MLP neurons of a small language model. Each row is named by its layer, matrix (gate and up: input weights) and neuron, and shows model dimensions 341-436. Each number is 200 + 30 x the weight over its row's rms, rounded and kept within 0 to 999. A neuron's up and down rows have the sign that makes its largest values positive.
A block is one neuron, or neurons of one layer that tend to fire together. After each block is what it responds to, as a language model described it from the Wikipedia text at the highest values.

L3.gate16,178,233,206,180,139,205,212,202,198,176,257,194,201,245,218,217,204,161,158,215,260,129,207,206,194,239,163,210,137,206,200,231,204,218,166,171,189,146,216,165,193,235,182,264,165,211,275,182,175,214,200,152,167,167,155,211,160,184,247,215,174,203,199,216,249,255,229,139,227,162,236,184,232,196,192,171,164,220,188,218,195,177,258,199,193,217,196,219,153,163,209,217,199,202,194,184
L3.up16,256,149,149,207,169,189,168,153,202,208,124,172,251,276,227,186,231,155,249,199,183,206,158,157,246,184,216,197,209,237,224,196,216,196,159,211,197,187,224,223,127,172,223,239,231,233,239,192,179,190,175,217,224,225,211,208,257,210,153,197,178,206,198,193,204,182,182,196,198,164,219,223,251,180,211,198,180,137,210,183,167,262,179,238,262,196,204,220,188,172,197,191,186,183,174,201
L3.gate569,173,210,203,196,160,186,208,159,205,169,232,213,199,163,214,223,207,215,151,246,197,253,180,193,204,211,197,166,169,251,182,288,192,225,196,229,232,234,209,180,200,199,187,248,241,249,213,189,211,180,165,222,202,182,194,186,181,174,167,274,205,191,158,214,126,167,168,208,204,212,174,229,201,191,208,136,229,181,176,233,248,184,207,230,163,226,245,256,182,186,235,175,248,229,225,222
L3.up569,220,126,154,175,241,234,210,143,181,171,238,183,215,249,219,177,225,207,226,167,258,179,211,122,235,247,178,183,170,185,213,202,193,159,194,213,195,184,218,182,160,209,169,53,203,138,153,233,234,225,213,182,208,176,205,240,199,215,175,197,176,200,249,206,201,222,199,194,164,150,212,141,157,173,237,225,175,244,204,158,157,196,165,188,206,203,107,224,194,200,204,233,200,216,207,204
L3.gate1637,200,146,254,233,177,187,213,214,94,215,171,173,192,218,159,226,229,205,181,162,214,165,221,182,231,202,204,203,181,246,247,211,200,217,202,188,208,175,282,113,177,196,168,179,198,148,216,213,213,140,228,203,254,172,218,193,187,161,184,176,145,161,228,281,183,186,221,225,201,152,210,253,204,198,223,168,162,227,234,231,230,191,249,206,203,178,188,186,158,163,144,192,253,164,205,206
L3.up1637,242,190,168,208,178,225,188,199,189,138,128,197,213,195,179,233,219,199,200,190,201,244,186,203,183,204,195,185,196,203,182,202,257,183,108,172,216,232,232,184,193,207,241,151,169,186,135,188,160,189,227,218,238,200,188,236,172,237,180,178,99,197,169,186,138,184,259,171,201,191,163,195,224,259,201,188,134,200,215,166,200,137,180,194,195,183,190,217,174,199,212,187,228,176,183,230
L3.gate2338,242,167,264,242,179,175,185,188,210,188,208,158,163,208,190,200,192,184,189,255,220,221,208,152,201,226,180,232,192,206,196,180,254,164,167,246,215,179,144,225,158,186,175,250,233,170,178,199,176,190,159,179,220,172,190,160,174,206,214,169,209,179,191,258,213,163,197,242,203,195,178,174,250,212,240,186,205,173,202,216,216,220,204,142,196,192,182,219,249,173,261,190,232,180,154,208
L3.up2338,250,148,204,214,200,228,196,170,200,202,195,149,207,223,236,215,233,145,208,176,186,173,208,155,233,190,179,183,176,163,208,191,189,240,197,183,189,167,221,187,191,199,266,161,202,219,233,213,172,206,262,196,164,220,174,194,170,209,174,248,195,199,197,204,180,195,236,182,223,223,210,228,166,193,199,175,221,204,178,196,178,191,177,211,178,210,176,223,191,155,211,217,205,171,218,186
Responds to: Inner subword pieces of foreign proper names, often German ones after a W or F piece, such as -ald in Wienerwald, -ach in Wachmann, -uch in Wuchang.

L6.gate343,101,222,219,180,195,192,215,201,143,184,210,152,240,198,209,180,180,138,228,238,208,221,232,221,205,219,150,191,181,202,259,192,193,213,298,196,207,192,226,244,244,209,207,192,240,223,274,238,190,217,215,187,165,193,208,240,249,241,180,182,195,164,183,218,220,200,168,233,242,258,221,231,214,187,216,240,151,227,290,209,209,191,219,196,194,139,186,218,225,293,184,165,199,242,224,167
L6.up343,166,159,229,208,250,167,163,235,192,204,211,242,238,160,222,205,203,181,216,192,183,210,179,135,215,216,230,172,196,246,233,175,181,138,165,171,168,163,224,172,177,157,210,195,202,207,163,167,203,275,157,175,199,189,209,236,220,175,202,185,171,211,221,217,231,162,140,159,178,263,189,231,189,212,198,196,175,194,161,204,170,256,232,213,146,139,233,223,219,213,203,260,217,140,199,180
L6.gate370,165,223,184,208,208,137,183,197,255,201,168,202,184,161,188,201,202,165,213,167,205,222,198,162,205,232,181,172,155,178,189,223,188,218,243,242,170,212,239,163,141,203,186,218,218,190,209,245,220,235,202,218,234,181,219,204,192,172,218,229,249,230,169,206,199,241,152,209,195,224,197,210,202,223,265,137,203,208,190,246,202,175,198,215,161,183,181,174,182,172,168,181,240,146,244,200
L6.up370,177,219,192,213,186,213,195,224,193,206,182,220,143,204,226,208,198,192,213,236,166,200,143,218,199,153,205,160,195,172,241,168,195,175,196,143,187,256,224,206,175,205,251,183,233,165,206,207,232,203,157,171,202,157,193,178,214,174,187,204,222,197,214,251,176,214,186,161,200,185,253,203,207,226,187,168,166,193,187,122,175,227,220,198,185,200,208,166,198,212,205,147,209,214,210,190
L6.gate1466,159,233,191,226,199,228,196,219,215,223,225,233,201,220,184,253,238,192,205,221,192,199,223,308,171,198,186,140,144,235,232,201,254,187,215,176,217,222,168,137,196,185,215,233,200,147,201,150,192,203,221,193,194,236,145,187,254,179,251,223,206,165,197,200,193,200,162,182,186,211,149,203,264,243,188,212,184,248,207,200,196,221,228,168,199,213,172,233,194,169,215,196,182,166,223,179
L6.up1466,253,194,218,180,206,175,228,176,230,162,203,208,273,157,261,227,159,202,253,201,216,173,189,172,241,214,197,186,186,215,179,247,208,215,177,226,198,178,220,195,187,224,178,178,213,246,256,220,147,304,144,179,190,200,205,246,138,170,187,222,194,232,175,210,186,166,255,210,194,152,201,135,218,175,199,231,155,197,152,197,195,167,150,185,195,136,227,193,211,202,159,214,207,196,214,225
L6.gate3232,160,179,198,246,205,188,253,214,216,130,207,190,259,242,241,229,212,148,196,193,255,172,219,151,207,151,188,189,179,177,150,174,227,193,226,157,187,271,194,186,181,133,189,221,216,178,194,157,186,183,161,215,223,151,157,193,230,220,175,228,250,219,236,207,205,198,225,243,199,197,220,237,261,187,240,215,185,195,223,164,211,219,213,182,202,201,192,154,173,232,172,164,156,143,235,213
L6.up3232,229,170,208,219,211,121,182,234,141,169,198,213,180,201,193,172,182,206,234,203,185,219,212,172,211,183,220,214,130,228,191,219,227,182,204,215,225,156,223,164,187,163,225,209,143,175,208,181,226,167,254,209,216,197,208,223,181,181,186,191,190,204,194,217,227,227,205,213,159,204,214,203,232,201,205,193,171,191,237,249,151,210,194,189,208,209,183,201,207,201,224,190,207,162,219,207
Responds to: Determiners and quantity or degree words opening a noun phrase after verbs like had or got, such as enough, no, more, insufficient, less, better.

L6.gate428,234,146,210,169,185,227,226,175,180,136,210,133,223,237,155,178,206,262,271,187,182,193,172,183,209,224,215,201,240,190,213,227,223,172,167,216,186,195,228,178,201,206,165,201,188,191,189,206,169,206,232,153,218,140,149,168,165,193,220,138,212,151,207,186,221,203,201,185,240,236,219,224,192,188,172,216,154,197,189,159,201,168,164,185,245,196,189,143,169,192,184,232,201,164,251,266
L6.up428,201,230,225,222,169,160,149,159,191,201,237,200,172,179,206,242,165,219,197,247,288,209,176,150,222,219,192,204,154,164,200,224,183,185,152,183,215,254,185,240,164,147,146,143,165,192,226,193,197,173,186,202,163,224,207,192,180,212,173,214,266,227,257,262,202,201,158,203,162,192,160,202,188,243,209,184,163,157,245,262,159,225,250,209,139,165,236,201,246,235,212,204,156,158,205,144
L6.gate1707,188,167,220,206,195,257,182,199,183,197,258,158,202,218,151,162,224,202,232,133,190,220,186,214,196,200,241,195,213,213,241,198,217,227,213,224,191,125,236,197,218,180,189,182,149,218,238,190,155,227,197,181,214,201,228,203,212,202,191,167,129,167,209,218,147,245,175,175,196,200,210,134,217,134,251,188,176,205,172,215,196,190,172,219,188,229,161,186,198,209,243,162,186,173,204,177
L6.up1707,162,171,153,201,146,144,241,172,185,208,229,178,250,178,236,194,143,228,226,156,150,218,147,231,192,172,226,254,191,161,221,172,160,231,205,170,193,135,205,163,149,196,185,188,173,210,252,228,220,174,219,156,190,176,191,233,155,182,160,169,175,157,174,173,197,229,249,236,238,181,220,213,196,191,217,204,186,198,234,198,203,183,202,200,226,242,190,215,219,191,217,178,201,209,202,196
L6.gate2714,189,175,158,238,178,261,179,204,173,200,188,173,138,231,155,198,197,207,196,246,222,203,181,221,228,174,202,246,159,168,236,223,152,201,178,186,172,233,200,224,181,190,241,150,141,182,231,201,177,229,215,179,212,193,228,221,222,197,249,195,256,233,202,232,211,180,196,198,216,185,277,201,231,188,195,208,195,222,225,207,225,252,238,194,181,221,209,196,264,201,233,200,224,187,206,206
L6.up2714,142,202,205,233,242,224,197,203,214,178,188,163,206,239,162,133,212,218,179,224,192,215,201,227,179,213,212,204,249,265,249,244,197,212,195,208,184,209,245,198,183,227,163,210,165,157,244,226,218,160,183,179,189,203,186,238,197,192,151,190,225,209,211,173,205,218,207,202,202,217,209,192,205,218,198,187,175,173,227,188,221,230,195,183,179,172,184,280,160,163,213,168,208,222,134,232
L6.gate2829,233,189,153,207,192,222,160,156,188,190,205,166,207,201,174,173,202,186,191,230,163,234,268,208,186,248,210,148,168,185,198,189,239,160,174,222,201,210,180,172,153,236,257,209,168,140,186,235,271,231,138,192,231,190,213,180,231,142,220,237,232,172,199,215,184,193,199,175,196,219,255,216,206,205,194,225,164,181,184,192,208,232,230,202,182,203,211,254,204,172,177,181,228,250,228,185
L6.up2829,173,208,196,210,200,231,188,217,201,166,204,224,156,212,210,212,176,167,225,127,164,211,126,195,169,212,177,204,201,212,198,120,152,239,238,235,164,218,252,178,174,172,177,178,213,204,225,204,187,134,194,189,234,202,246,155,214,208,291,228,154,212,182,197,246,149,196,199,207,201,250,171,195,177,240,198,238,225,217,177,205,139,126,276,228,188,201,215,203,247,264,185,207,212,218,204
Responds to: Later pieces inside split German words and names, often in titles, lists or tables (e.g. Fürst-en-walde, Befrei-ung, Darmstad-t, We-iß), plus some English title fragments.

L5.gate342,147,133,236,185,226,209,216,249,191,240,222,191,202,200,168,207,167,200,196,252,198,213,214,148,190,247,199,220,183,179,191,240,135,219,222,237,167,276,226,189,210,225,176,238,211,161,262,211,160,239,187,196,196,207,215,247,244,195,254,242,156,212,217,184,200,166,242,174,202,206,221,186,186,197,186,232,164,203,226,237,195,177,216,218,235,205,183,176,205,220,189,192,254,190,175,126
L5.up342,182,243,203,170,186,170,184,172,198,138,168,209,210,223,229,231,184,243,193,203,176,121,186,195,227,195,234,227,222,227,207,196,190,176,234,230,203,243,187,187,184,194,224,258,235,225,193,204,210,211,185,186,152,211,205,170,231,184,230,168,191,234,231,186,178,219,196,185,203,230,138,218,237,222,185,202,238,192,234,241,152,177,160,255,198,230,182,183,187,196,189,184,209,224,158,165
Responds to: Main verb or auxiliary right after a noun-phrase subject, often an event noun, e.g. the negotiations began, the engagement ended, the tour will.

L6.gate1082,167,228,186,221,148,229,249,193,198,165,200,181,194,133,231,223,187,174,249,226,182,184,192,181,229,227,150,185,184,227,192,204,217,195,267,183,128,177,238,180,181,182,219,220,196,153,197,239,247,198,198,225,262,159,201,240,224,207,171,183,218,207,180,230,197,190,230,246,190,160,205,239,216,164,151,187,215,165,242,193,206,208,199,227,239,184,166,216,199,250,163,144,161,194,191,217
L6.up1082,200,246,216,152,153,170,217,191,163,158,134,231,182,245,113,203,224,175,176,214,201,187,200,204,194,218,217,174,246,172,205,191,166,230,200,166,212,226,206,152,177,217,167,197,181,190,182,208,187,165,192,250,178,177,206,224,209,160,218,165,196,148,236,216,202,232,235,235,204,225,220,214,212,160,223,202,207,146,207,267,145,202,205,210,208,149,197,160,200,243,163,202,244,275,180,244
L6.gate1871,177,254,190,174,140,218,171,197,219,228,228,229,179,217,229,222,235,196,182,240,214,169,216,214,110,250,223,205,192,230,208,225,229,225,248,271,209,245,199,200,222,192,201,276,210,187,196,188,248,198,186,208,223,179,193,171,176,262,176,134,238,189,165,233,192,225,170,155,208,246,230,223,214,193,171,209,239,159,208,232,221,188,220,187,111,236,159,174,233,192,248,181,212,192,194,185
L6.up1871,171,177,192,215,209,215,200,187,167,180,235,249,178,224,121,210,188,210,166,237,183,215,192,222,200,176,215,186,210,212,183,210,242,201,216,190,181,203,189,198,258,192,226,224,239,188,215,161,211,147,187,244,217,214,201,258,168,156,197,240,214,171,231,175,197,187,199,166,181,241,191,194,190,209,186,180,246,198,237,187,199,206,227,184,171,228,221,216,188,260,155,183,210,226,192,190
L6.gate2085,175,192,224,182,199,165,194,188,174,188,196,207,183,229,224,235,161,166,192,166,225,168,172,251,202,234,171,234,227,228,138,213,168,208,242,191,224,214,185,225,211,210,212,216,211,218,216,204,185,186,140,173,182,157,175,180,171,189,209,204,168,213,241,182,232,167,235,197,223,227,192,201,248,212,172,203,200,202,205,200,163,250,225,221,255,217,214,245,194,227,210,217,164,220,186,203
L6.up2085,152,214,213,177,177,202,223,170,217,214,169,158,226,174,235,204,193,217,228,191,257,149,177,207,176,167,219,205,163,181,175,229,192,193,183,247,164,228,162,195,187,245,158,253,206,160,230,205,156,178,241,214,217,181,218,236,202,178,262,206,164,129,144,206,156,147,244,236,183,215,147,172,225,212,200,206,155,197,194,204,209,154,202,184,259,209,223,178,144,236,215,248,249,170,253,161
L6.gate2444,174,221,175,222,170,222,201,173,207,179,170,212,172,213,245,231,210,136,238,211,251,188,181,205,261,260,276,231,173,185,221,209,165,204,210,207,203,194,206,186,228,206,192,255,258,182,252,182,221,240,189,245,192,183,210,198,203,225,181,194,264,178,159,207,245,240,187,182,224,230,164,223,178,188,188,156,210,195,181,217,221,208,175,189,232,214,181,166,206,187,228,186,216,218,194,238
L6.up2444,172,175,146,237,164,200,212,185,197,242,178,187,193,210,158,207,198,193,183,184,222,231,171,158,223,196,145,217,206,176,203,195,266,196,181,184,251,213,211,221,266,151,229,189,242,208,160,249,157,153,130,252,212,226,190,227,271,195,178,180,197,199,220,181,156,196,220,218,174,259,196,157,176,217,141,153,150,234,202,235,199,175,236,213,160,211,205,191,177,202,229,185,207,188,230,207
Responds to: Auxiliaries and verbs right after an event or subject noun, marking whether something has happened or begun, e.g. invasion had, tensions began, invasion was; weaker on scattered function words, numbers and table tokens.

L3.gate121,192,216,193,205,156,217,191,163,153,171,197,213,198,194,238,152,171,213,198,188,195,131,209,216,211,204,226,218,231,197,197,252,182,217,197,165,204,181,179,147,186,240,205,214,199,141,202,190,171,164,183,236,196,160,193,226,227,226,222,173,202,181,145,220,188,196,183,241,201,203,224,231,222,241,177,292,259,201,247,288,201,202,213,191,220,249,114,156,243,233,197,240,229,144,132,199
L3.up121,219,197,203,181,231,201,209,212,151,187,186,267,139,228,237,159,185,174,234,204,171,184,198,244,158,245,226,221,198,208,209,237,179,179,220,190,139,231,146,148,181,202,232,185,216,228,204,174,197,203,198,222,226,193,189,261,187,242,153,210,221,138,106,183,196,191,152,229,202,194,197,208,182,192,195,215,183,195,246,229,190,200,200,195,245,223,169,219,202,217,194,230,221,186,184,169
L3.gate1630,203,228,247,207,237,230,199,201,160,143,231,204,187,199,232,196,166,177,200,190,226,162,167,209,155,219,197,224,144,183,215,225,168,177,237,234,212,245,183,114,197,214,159,282,193,214,215,182,220,206,143,171,170,161,118,270,210,233,209,214,190,202,152,177,176,200,168,214,209,212,220,212,200,241,218,146,171,213,237,185,215,260,179,169,156,217,169,146,211,200,221,236,249,230,198,148
L3.up1630,182,179,196,186,185,265,282,238,212,188,179,161,215,191,215,135,149,244,252,137,209,173,175,173,227,122,239,184,195,150,186,208,212,166,176,198,209,128,163,153,173,127,229,253,229,130,157,128,171,138,200,225,217,226,171,172,232,156,246,241,154,150,155,177,206,216,174,138,228,225,158,178,230,175,181,195,237,199,190,188,166,226,179,229,198,203,230,243,172,196,171,224,181,179,212,233
L3.gate2434,201,162,186,169,174,235,195,191,171,187,198,186,186,194,295,209,169,210,178,148,219,155,187,198,194,179,237,214,214,187,155,243,199,177,220,186,227,174,236,155,164,161,191,246,188,200,228,177,195,155,194,192,182,167,170,221,259,195,208,223,176,204,175,261,204,191,167,182,221,254,149,242,197,193,212,218,171,161,246,217,155,188,209,192,147,228,166,225,205,217,198,248,282,218,160,161
L3.up2434,189,126,160,217,232,178,203,202,218,142,215,216,244,263,220,193,143,244,230,185,204,234,212,225,152,200,242,129,242,211,206,221,177,199,189,246,230,196,229,173,217,159,192,191,223,173,195,161,166,196,178,201,178,221,165,288,248,220,193,205,157,199,157,174,185,264,169,211,196,224,199,231,190,205,196,250,206,192,244,212,209,190,171,196,124,213,198,234,146,219,200,263,238,224,167,216
L3.gate3314,225,232,236,210,197,182,190,212,163,235,193,206,196,189,163,148,211,223,143,250,186,223,230,177,200,215,206,213,183,205,159,169,197,129,216,176,226,161,185,186,158,190,220,234,205,163,157,191,188,193,145,207,233,117,184,193,248,221,237,184,233,141,179,247,186,167,209,207,216,177,162,171,226,172,197,206,205,233,198,198,188,235,136,144,244,240,195,135,144,222,195,177,232,162,147,189
L3.up3314,245,181,228,187,203,160,196,198,201,187,186,195,227,281,214,242,263,235,161,200,228,212,240,247,210,195,234,266,168,197,184,209,214,210,156,215,201,185,243,193,170,202,215,223,227,175,139,185,198,203,183,186,202,199,173,184,236,217,175,184,176,211,164,202,200,209,174,249,212,157,184,194,186,200,178,213,206,212,163,198,243,201,152,165,272,212,194,224,198,227,199,183,246,184,216,218
Responds to: Verb pieces marking beginnings, resumptions, joinings or endings of activities in historical narrative, e.g. founded, begun, resumed, rejoined, began, ceased.

L5.gate2372,194,187,222,208,204,237,144,236,154,215,210,226,173,217,189,157,261,215,165,218,198,174,170,181,234,215,227,226,199,222,238,250,209,190,188,219,196,170,212,219,205,195,172,187,220,229,146,229,188,206,187,191,223,185,237,233,204,203,169,197,259,198,194,232,207,196,155,175,181,259,213,195,223,223,145,137,184,201,218,188,166,217,191,199,213,203,167,208,219,186,236,158,193,152,221,208
L5.up2372,130,201,206,189,244,197,168,251,183,206,227,281,204,185,220,224,237,197,204,219,189,203,176,224,233,132,215,168,222,184,205,163,240,197,211,148,213,258,210,155,237,206,119,196,205,261,215,168,229,221,256,278,209,176,209,236,208,204,254,167,225,226,177,185,230,181,195,189,235,145,216,167,214,193,229,222,210,208,199,216,210,231,211,203,190,190,217,170,221,188,160,200,248,155,222,216
Responds to: Adjectives or adjective pieces modifying a coming noun, mostly right after a or the, such as a low budget, a high proportion, exceptional.